python train.py --num_hidden_layers=15 --hidden_size=448 --num_attention_heads=10 --num_key_value_heads=10 --head_dim=64 --intermediate_size=1216 --vocab_size=2048 --hidden_act="swiglu" --norm="rmsnorm" --norm_place="pre" --norm_eps=1e-05 --positions="rope" --rope_theta=10000.0 --rope_fraction=1.0 --qk_norm=false --attn_scale=0.125 --bias="none" --tie_word_embeddings=false --parallel_block=false --init="normal" --init_std_qkv=0.0195 --init_std_o=0.00297 --init_std_up=0.0195 --init_std_down=0.00216 --optimizer="adam_variant" --learning_rate=0.000824 --beta1=0.9 --weight_decay=0.14 --lr_head=0.00418 --max_grad_norm=1.0 --warmup_steps=317 --schedule="wsd" --decay_fraction=0.734 --decay_shape="linear" --final_lr_fraction=0.05 --batch_tokens=65536 --max_seq_len=1024 --doc_mask=false --train_tokens=707300000 --max_steps=10793 --dataset="wikipedia_en"
MLP neurons of a small language model. Each row is named by its layer, matrix (gate and up: input weights; down: output weights) and neuron, and shows model dimensions 0-127. Each number is 128 + 24 x the weight over its row's rms, rounded and kept within 0 to 255. Numbers have three digits each. A neuron's up and down rows have the sign that makes its largest values positive.
A block is one neuron, or neurons of one layer that tend to fire together. After each block is what it responds to, as a language model described it from the Wikipedia text at the highest values.

L12.gate83:176135131123103137111146124079104108154131103115122176137149095116132096123107060148148146162174095085131162138122078145159106126167135165134077142105068101107157149161141184130146140116133108121115089098125093114144129118120133124146185158111124142133132126132112126101101147114120125154180119083083120134135138146135112129145127167184156110150120077126129179149136094140169155118112
L12.up83:124108084094115201142129135150130110112101105173131124150140118109101106132118120131155126078125155124115116147126154129137128141107093098085087166137109131170148104126142145096127118137129102087120117106152141145166187135151117151157112097129138120122110141156121138101109147162165111143154090123129165111141131133139154164145106144099123102128094151174138121093090107096147135109103
L12.down83:158142157160103103126119091132093162172162121147134152096108109149156116165166100143156127112152126110136117151131118120148095111115132128125096086114133079146159148123136167074134090134162069153106096169101107102135171095154147183158131125124145125133122104134128138102133138160105060144192158146146143108060116126099086130127154093157140135148145065115111148118118132148134154119153
L12.gate185:114123129159091139140133164127109134150155121164098108157114090121093097126172141145119120152121103091144152081129116069130169100131149150102116151117154127111128110089123133114160115120147134118180118126111104152130101107128168184104122136134122125119150130116099147140080160132116133165150125099118159106098096118124126122126095122110150079078157103125087132117101134105115142108142
L12.up185:125077118146071144093097080113115133130145170129147150099125081137107133140121141151137117108147114137124151094147146135190088124106140113142149180107127197120100163158160113087127097121140124112154146127109099127106110116128151137113088151092097115120179146100115157115115133146163129096148114116079114105146100137102123119135110125123153086136151133121105092106098147141181111153103
L12.down185:116100097109172152111120115090128120114088130155124153114100159125124174107110170114107138109119079122131169121103176119181129074179144183110101082146144124145138117154179123077149142096101105216142087118120126180120096145123116110114109125127162103101101123111154085132127113160098167152170134142166177109118122147154082119119146125159095117104106144107139107098126149133171177136115
L12.gate410:149132106134137138126135138136181112149138129120086163100143114131147109127102110113107128157137095111126109102158096161121110119104134114151098145102095145123163110164182110085150158141106129107165175112118123163133124080118123166127135139095097093146147159158093109108112112179088116107147124088109164124144136131121120181117097147103135136153130127181124174084104119099138121102160
L12.up410:119111095118127109142133131128080094110122164105102154103154111117111132147064162137164131109143123130112151165104080155158153127116134120100129186102133134111146112150124110081121184151124123125167114123093124133139120108162108150136119140109103152114153159140127115117146165129125084119151122086104097107156114146129122147179136097111136087082118083161123122171114142081159113131103
L12.down410:162085099132110094151131165096088160158104151123113162108088132133154113131140100116161160142144111098158118078155094109167103147145133097142087117089105114138150128120151137117109105098140129158140126138128131151127125098122079183141179172136110189119127105107118147110131132149129142114137134129116107141085083150152143088132134125140129102103110109123121148133106163107149152095145
L12.gate534:138113100132105097141106114176133119107171148133128211104139130147142127073129073103142156117155093103149150136104136157115100080158161136129114148110131151139151085174153149089144128142137092101158161140156120132135127108137109136129096154121086115127163123131132116143142185121087110141124173106106122127096078134112101099139199145110156114083169123146157101112123129165096137094113
L12.up534:128116073151123116113110126152137121134113138134113196159162121130153126128166121148145131129149166117116074098113096125121085123088149118139116132111113173151146122134124158137168141125114109128108170160066138153092116168125176099137150074133122123120109127149117137131158101091130157162114114082108089128112123161119118129130087143110126126135145158146113119153125117086127165073090
L12.down534:165134125144085131111126166132134136099106091157113095160143115124117129113114107150144143108144138148152104100140124131151109126146143132089156061157109136127111156161117170150109134097105131110118091112169115163110124105075121156119109087125101093141125130163124142119132153145158122158175136087148106141096152146131144128100171152131136069137100130099119140137125096151121164102124
Responds to: Role nouns before names. Word pieces inside occupation or role nouns that come right before a person's name, such as st-ar, comed-ian, pro-duc-er, min-ist-er.

L11.gate138:137129121100129145131131078125119092089151074106147147104134157157106054075122121143145136113128123152143112109121104157133124139134132161117128103122150156093147091139137161119136152166119151115138112109107109125132130083189176107083129129149115101138112115084166158090121144161105124140129143093128143102108117133114115115126085145110149098126169131165092087094154133129143142134137
L11.up138:157108175104140146129156076136102118089132121117135129083082121140126137101140125148106116161110087132134115084142117184124106114121141135140130092094170111053093125139172151118104154130131160122096105160121110115115127140167200111121121126135134104173103132158126134118142115158135127153080152117118127105108078104111117088124124089083128087133127132090137126109114124127121105129137
L11.down138:105154129112134115133100157109124084124120095087156076083135084106155099111120138136180122107117119170142158082159106141120157105105124148148183104088123098150102104122131154137150148127115110147121141108149112138121107100137144117120144107110159107121155070144155117122101113142124142164132162102160102103118130080136150152113144121116083084149180141062104119111152142166084149126121
L11.gate190:179164101113126152095107117147145088103130100176151121089122174119131129132176113151121098134139115135134158127118127141079133102124150112123124102140123152115112076118130141143143089110131089145116129112114137105203097157146122159078126108164098099095103144156140156124101128127105132112140146153142112139070121152157131130085083148110184078133099117138160164141135159150112169099127
L11.up190:122134161109157137117125068130159138154117144124107122132168144086157111141212109128117142138130137102090126043138106081116119148127113121130120108150153126123110162140151130121128106115152147123102107125141171150105084131202119124124147099096152121134136119139125109134121117103144119109114131165113133147145125178137158108151148125104111148159086095125141110150123133104093146157152
L11.down190:104103109132083145131159122108087141112086115127144153078131109074139086082109123138175149097118112107146152140131131114142139150147125134124128081104151077158121108154131117125129096105185135115175118096136145176123094089142106135169142165145109151102112120117112135143177130159103101110177136125136132088170107111131148107153139142118126120133096155148130122152167153088110156141120
L11.gate1121:149105168184141115112113144103151138132166082138152153096088135172143142164117143150154090139166103105136116114144081135117123136091118122133099102127114157152075184124107087093110118160160119127079109111114136129131110122167157142122126144115109119093133145165172149103079132119132148107156145093109131165151155095113128120133134103142116111128118090122145131137165118117108107147096
L11.up1121:123127133129148124089135141097120113102107160103149147107089104115161097156138110139137107164125137120140151098154174137109167085143121086163083113119154122169086113101146162129169157184100167108140143171169109149142117109107113127143166129148142132118136152135136148125135120138147128146126132121128130171141098115113107163140127130167126117118159123134082166143127097111128095110151
L11.down1121:127106129136156151128134138098157163120100098170140126117106141098113100139160106117134119165111134098096129124118116117119136118122117123114073114160132132126096141113131090095119132122154122118111120108059121097136125112151132123110133140129117106110122112116108133162078130104116125129134158108061078127099149120128106126146173089105116074116108124116053115150145124096137127128061
L11.gate1212:103160113124121084105099102101122128143151103150118164114146139102121114144144110108155164157167120113143074096097119110141110157113118135107092115125098099125107137075155124126136103111105199136127117125092152202154075117131092109122138143134095126108128115147122139125099136119105114115148129121089129135116122104110131152135127150127132108145137166098153130166123137099137086144096
L11.up1212:165163163086146153123107137156140138171083140153107116123138098098154161116136113094114142118138129115129101092096138135102107135122116096096097098131117092103105164122180148169182120128147135145158130124132160126143112130176118085134117124150155166103141096103084122129129119148106117105154100109093126132136124104107102118113138101124142126163122088157115141128146143112103112141115
L11.down1212:111131147167132122120132139149079139121106146082131106154133149140141127136132105153155092110081184093125189177145124148155136075148148103146174132121146140122144148131088128096133106124119136120081118101160105105092143109146119131157114089121162129136158169103162165119130137152130117123148165181185081140088150118158126122113148134122065088136139110134134118106129130136141153149158
Responds to: Speech-verb endings. Word-final suffix pieces completing verbs of saying before a that-clause or quote, such as state-d, say-ing, decla-red; weaker on scattered mid-word fragments.

L9.gate631:157129137154122106121127130122144097150104117144127136100121095151148142115109090114115094132124108101127144110144168158140154123146098142144101112153144142097099105095128121098156142133143121124113141111128151179121150082170154162136147123106123103132134163147136195132098144102132155133142176088126129133116146140129121103136162148161117106103160121092128161119175151105146108137108
L9.up631:147142147161106189140074142111114134158151090170163157147110096152148122094150138129100156152128142143128127105105108139110149106147126156095137167084147168131131118115141103121148099113108143106132114144109133119114068118126096153120146094166180173115145119098147121114096106109118117133188133126125132139139158125126115084133129108126099151173130110119150131164149156133147088115131
L9.down631:089102162103151155069134131146113149102162166128124122083148103089175162103095096126130143094101128139132129142106143084076165146123116123099105107103130095119148149139135123127096124113153145150133137138103171134140104128089121106097135113159139150115129161127141139152122143177173134119151120118147185145110119129160099139110120122162116174141141170089150106130126076122128098137127
Responds to: Split verb completions. Word pieces completing a verb split mid-word after a named subject, often reporting verbs (state-d, as-k-ed, order-ed), also fragments inside foreign personal names.

L12.gate622:103121134109080135126091145098130067125163121152128155107121134181135117116134127147112107135129127147144126139166132151140137105133193117109103113106111151091152104129150133152105107124134123136157121146129185137163086115138112133133142138123141130093132174112129174157094128123138136111109136124134115145155145127132107129151135087107109158116158138148106145140136135133150108096123
L12.up622:124126168113124162134081127152154122105160129136127150143115114142139116142151111106105132118159154125162157128093146132129176105122123103138078094137111100105116112125180152166141132125123122115144123111159164106121107136145105112114136181108143139056122137108107163109148116139086121111151169163136093169131137120113136122152102107150098136128174083130130132132115122121134121084142
L12.down622:145080138139180129125112130157113143119086121118123112144122071121158125148137130122150118116143129143120074137102068148125127098142145076117125118135129144132065161121145108059128123149127100083111159089098144104139121124177103122123135107098124120146131142154155146142113094124158085117164140136117147113143135125163073170132099147134144122079103100085130092132128156101144107135121
L12.gate771:104146135149133126145160130128125123135154133147094175146133126127092119130132095092111126134134126131116118115154079091110147119098162143125098140111111119127110122089116113107105115167141113104100160116098118132170100146161133097147146123107138118108114160133149106124134124153094134101145172098148120102156138136131126137115120096134130103133165106155102126135116104169134127170112
L12.up771:113122109141138147132134134155141136150083103163152189057117130131095117102175111114159108149124168113092093136126102127083156143093098144106105115122175132099102104111161122128159133115139151117159125130124123155128105116156130139131144127158152140192171108084148122081088130100135101157165151126162156092121117141099126103116133160135119100143096143100132105115145149095121093113095
L12.down771:129121094133143154117135138094138130149105131104143151137150091163119116166145103097152133153099134127124156166133116147169099102141141126111123160141159134129104144117085158178138134123149123150130174124108128166147115086077124135138135106146133125083109124108160117139067153128155082104155129112141120163109136085123131153122133110138145107112119107123113128111104126111135110046070
L12.gate982:152115128148158143165117083109156108100165110137156153110153083140143133124157151131137117119082128092175128098122119141131119114086171081155159105120122146161103160129148081119118094125177098116166135088079153105122115160160139129116131090110126190120136160164147151100128135103113111134101164112125129115102165130107124138087171123142145133169118097094150122130140159117154151112097
L12.up982:115105152153130173139153182173126100156134140163098127150132106130112092165156137129165128130141107132133106143114112107122127125099160135172101135120144148110116112134104121127100118083180161123117126139138120134144135134131123102121173184100110159129134115121094152101133133152125123160156130108118151137136161158136147080108123141120167113090117167103112165108065146125137131127155
L12.down982:101135120116173127156151123125142153106130156113144142181130083159128109110134128110125134122102142143125119149137102148121141106105086103125130113083132113146150084149140172109120091100098141121121119121151146152196117114136104112111107128119140106170180140143122101139139107153138144112147156147131153131131133103121107118132161161088111124118099172133090130120167095100144102116161
L12.gate1035:128144125170164129117129071170150159189119107132100164101093100139114108149144166087132141167134109067126065149156077122143159148145163142135104081119125118118132168114117095113130118116127122105093124131087129104128139138147110123122086131133112120129126147155168126160118119116130133096115139101126127156128091115077097122106100089111136133124140136081143146123131130134143102066121
L12.up1035:126124133133111140113095102176118136143168126155133100133123099126125146095130104107125094100174134079113144063114092166147136067088101099104130126131106135135121129118122106070134119132138113134106122077112142099138113177144101113161138208149133114139166109117129135114107116138116064150173153139159147143153147129128111113131093133144161148127124126086112105160111100102143131155153
L12.down1035:151151162155116141158160100140131113138140144171161135107149131136117131159161137124174132149139118037091128110126140132168135117101130135134118116143166148130143154144134089115135132104129146150088182121106189084140120070131112123170110154108107140115102126115124151112093133091142118104163143120120114103132152124074137082138153089129160112157112164139140137116097097116136102128121
Responds to: Reporting-verb word pieces. Suffixes or middle pieces of speech and reporting verbs just before "that" or a quote, such as estim-ated, report-ed, state-d, not-ing, plus weaker inner pieces of other verbs and names (re-le-ased, Cian-o).

L9.gate310:145130135154110192135129131120133147137152127120110146125152064110174105128103120163091168125150117127156105143113139134133156139143166107075077118109116158085152095130113074103112175117157140155149111161130120147133135089119134138141101150146100131123163115102168127125099127103104113082122147140118126131145098141085096094134139102106094148155132103097114131157112135096131147107127
L9.up310:114131136106140132136162111097173110147154091127099111133139109132122163097121123134115124137121130095123102111124095095104156162126137121169190123122116112131161119150093144138136111143105120159100119127113113114138130169175090131082155144129126144091128140154109151134121129135146136052137134088103154101146126100120117121128125136073146116133126172141088141101068147127132104129153
L9.down310:122120172159087193141156133108125136164121140127090119107082093104135106110103102148098138120137075134160137111094132169122136167110132126125117154111086145077165126130133128114047159112079117106131161149133090147163090092127118111113105149116108104126174099083121134140159085170128091134123127116154137104113139153130092069128123154095101086150113114121133122145121101170115130103120
Responds to: Kin and gang nouns. Nouns for a person's relatives or crew after a possessive, like "his g|ang", "his un|cle", "son", "father"; weaker on name fragments and table pipes.

L11.gate159:115141155149133119147105134132175120125127144142121109075134092168175097160141127149112134163134117141150104133111122135124134127139136117139139164106114138097123147118132157120121098130141130110129123147064140160092086155086116159109114146120118128120151127148082100180122101152067155112178095139118157142125111135082148122137131097120124141112144081151093130143151140143160135120110
L11.up159:120139122099088100114135119117123124178148079101104152119140153086104112105133157150157120164138149130183069095118124146136140107124129123143150132103108127137186135122117200085170158170093129118125127118147126173104122146123128122084142120083129127137125103092099152109160144145140136136131144129169163134139150119119142146130131192106162108104112107075105128135095132143126146104102
L11.down159:108119141093148145126113110119097139125154142174144087107138123101154173086114131096106122111126141148090114104123134162136095127123153088117133148133144119151157131121101151131115125151121105133135105151125127107129160145136108130129085132155117176146139095135161079128131144117163134110083103112147138133132143102131112107135166115125099073140089051139117094120148133149115123136152
L11.gate399:105149128155119130097102138064174101117142137136111133111091099116120104124151142135106104130129127071173136106187127101153146092142146167105126125128113114109139126151121129141140148141152089107180105096125140135143110104164133138122148166081116072126142156192139151152097113086108136116132162097138125136146145142119092135161138147118132103134125071150083162127097141136135168104123
L11.up399:119137200165136092131115132071143163154117150132093091127130135151115139085159110137137163098098125127105085144140132096134136109102123100120146112136089115118075092126126158105170126134120138117115136089099121139123112100150147129136161131079144089100123163127145155174141138156114129102106121153130139144125139119116120182162169173132129047083125091159119111143113108133133158110146
L11.down399:181133102125152150126134114138096104138075134143105104102073101114094120121144119114123157123122108109147099152113129141133171149116130096144065135124105150130098121122156106127132182128136122135146092134164106126136101125107099139105098124127120132161105101133123164154103144092128131105153114166132161142094170168102116101138111127151137128084135099123194132139113157176099146129099
L11.gate501:123096141136126136122115117135147108119149071197140172126137104151146114133090112153144161197140139087142081104166124135126125142127108126131143108110074149117123122201134134124130128139127112109149180109136155152155119143151144149166178143127099137129149134154072145111141131156158120078125164092091156168128139148096119138145102148113109123160158117156112121180113158154147152106128
L11.up501:167095153163152164091123120118142158166125116112098157148115156120170124123097117135141143127155113171114109148120131146129093123125158091089092107183120137141123113133163130118144118094119153076166095087093101156130104137142116137157100168105133160135150148151142139153109116138163143125145146143098176109123109120121154149105178110126154137156119136094145133137134120127149134112126
L11.down501:145154151126111122107106099123094136183104107135130179128108114134115100153102079164106155123155139124139079103106140096165121116157105118132125113123120116089180159109128169140165140150147096154138090125140172141160118112117108141096154118110113139166143171102086079123137199198099099094120151093115126126128126191109136125117137175130158132160152110099131133139147130114107171124114
L11.gate734:163154127137090143111137110140149109131119123123135113086129139138143135120142135140090080167141114101174089143147129129160124128140153121144131103130096138154179110153120137094158126112192143131152154099129109126137148167149135134106180120101101120100148163171091118122149136130124092112113125131142135129126119103089057146067138127163134139156141057129147120104080136158159122162121
L11.up734:146145149199112148078123111129155128143083122149140116089116128104150138099144160174137124136136161111161108175085140142083085119094206157141098136168129104122134124145165140158137103103073116138124130140128100122127143123150091147123143127099099100101126110119123093108094139140137124130143127118124122144113132097119129149158130102142120131136152142136123176142124151089147125108113
L11.down734:166135152150127120113170112105077123144120131122152126125128133138143126119081071131140146156115101058099096134123090144151115163122116133153131146127084107087185121156120140132108125130158127136136107156095127106136145132078122132080113167148124170121121116149133123098145157107147118110140142131140154103165140104116132129110144153173151145139106104146128093140150172119142163108132
Responds to: Before a person's name. Connective or punctuation tokens right before a personal name is expected, such as "such as", "and" in name lists, "advisor:", and table pipes before a name.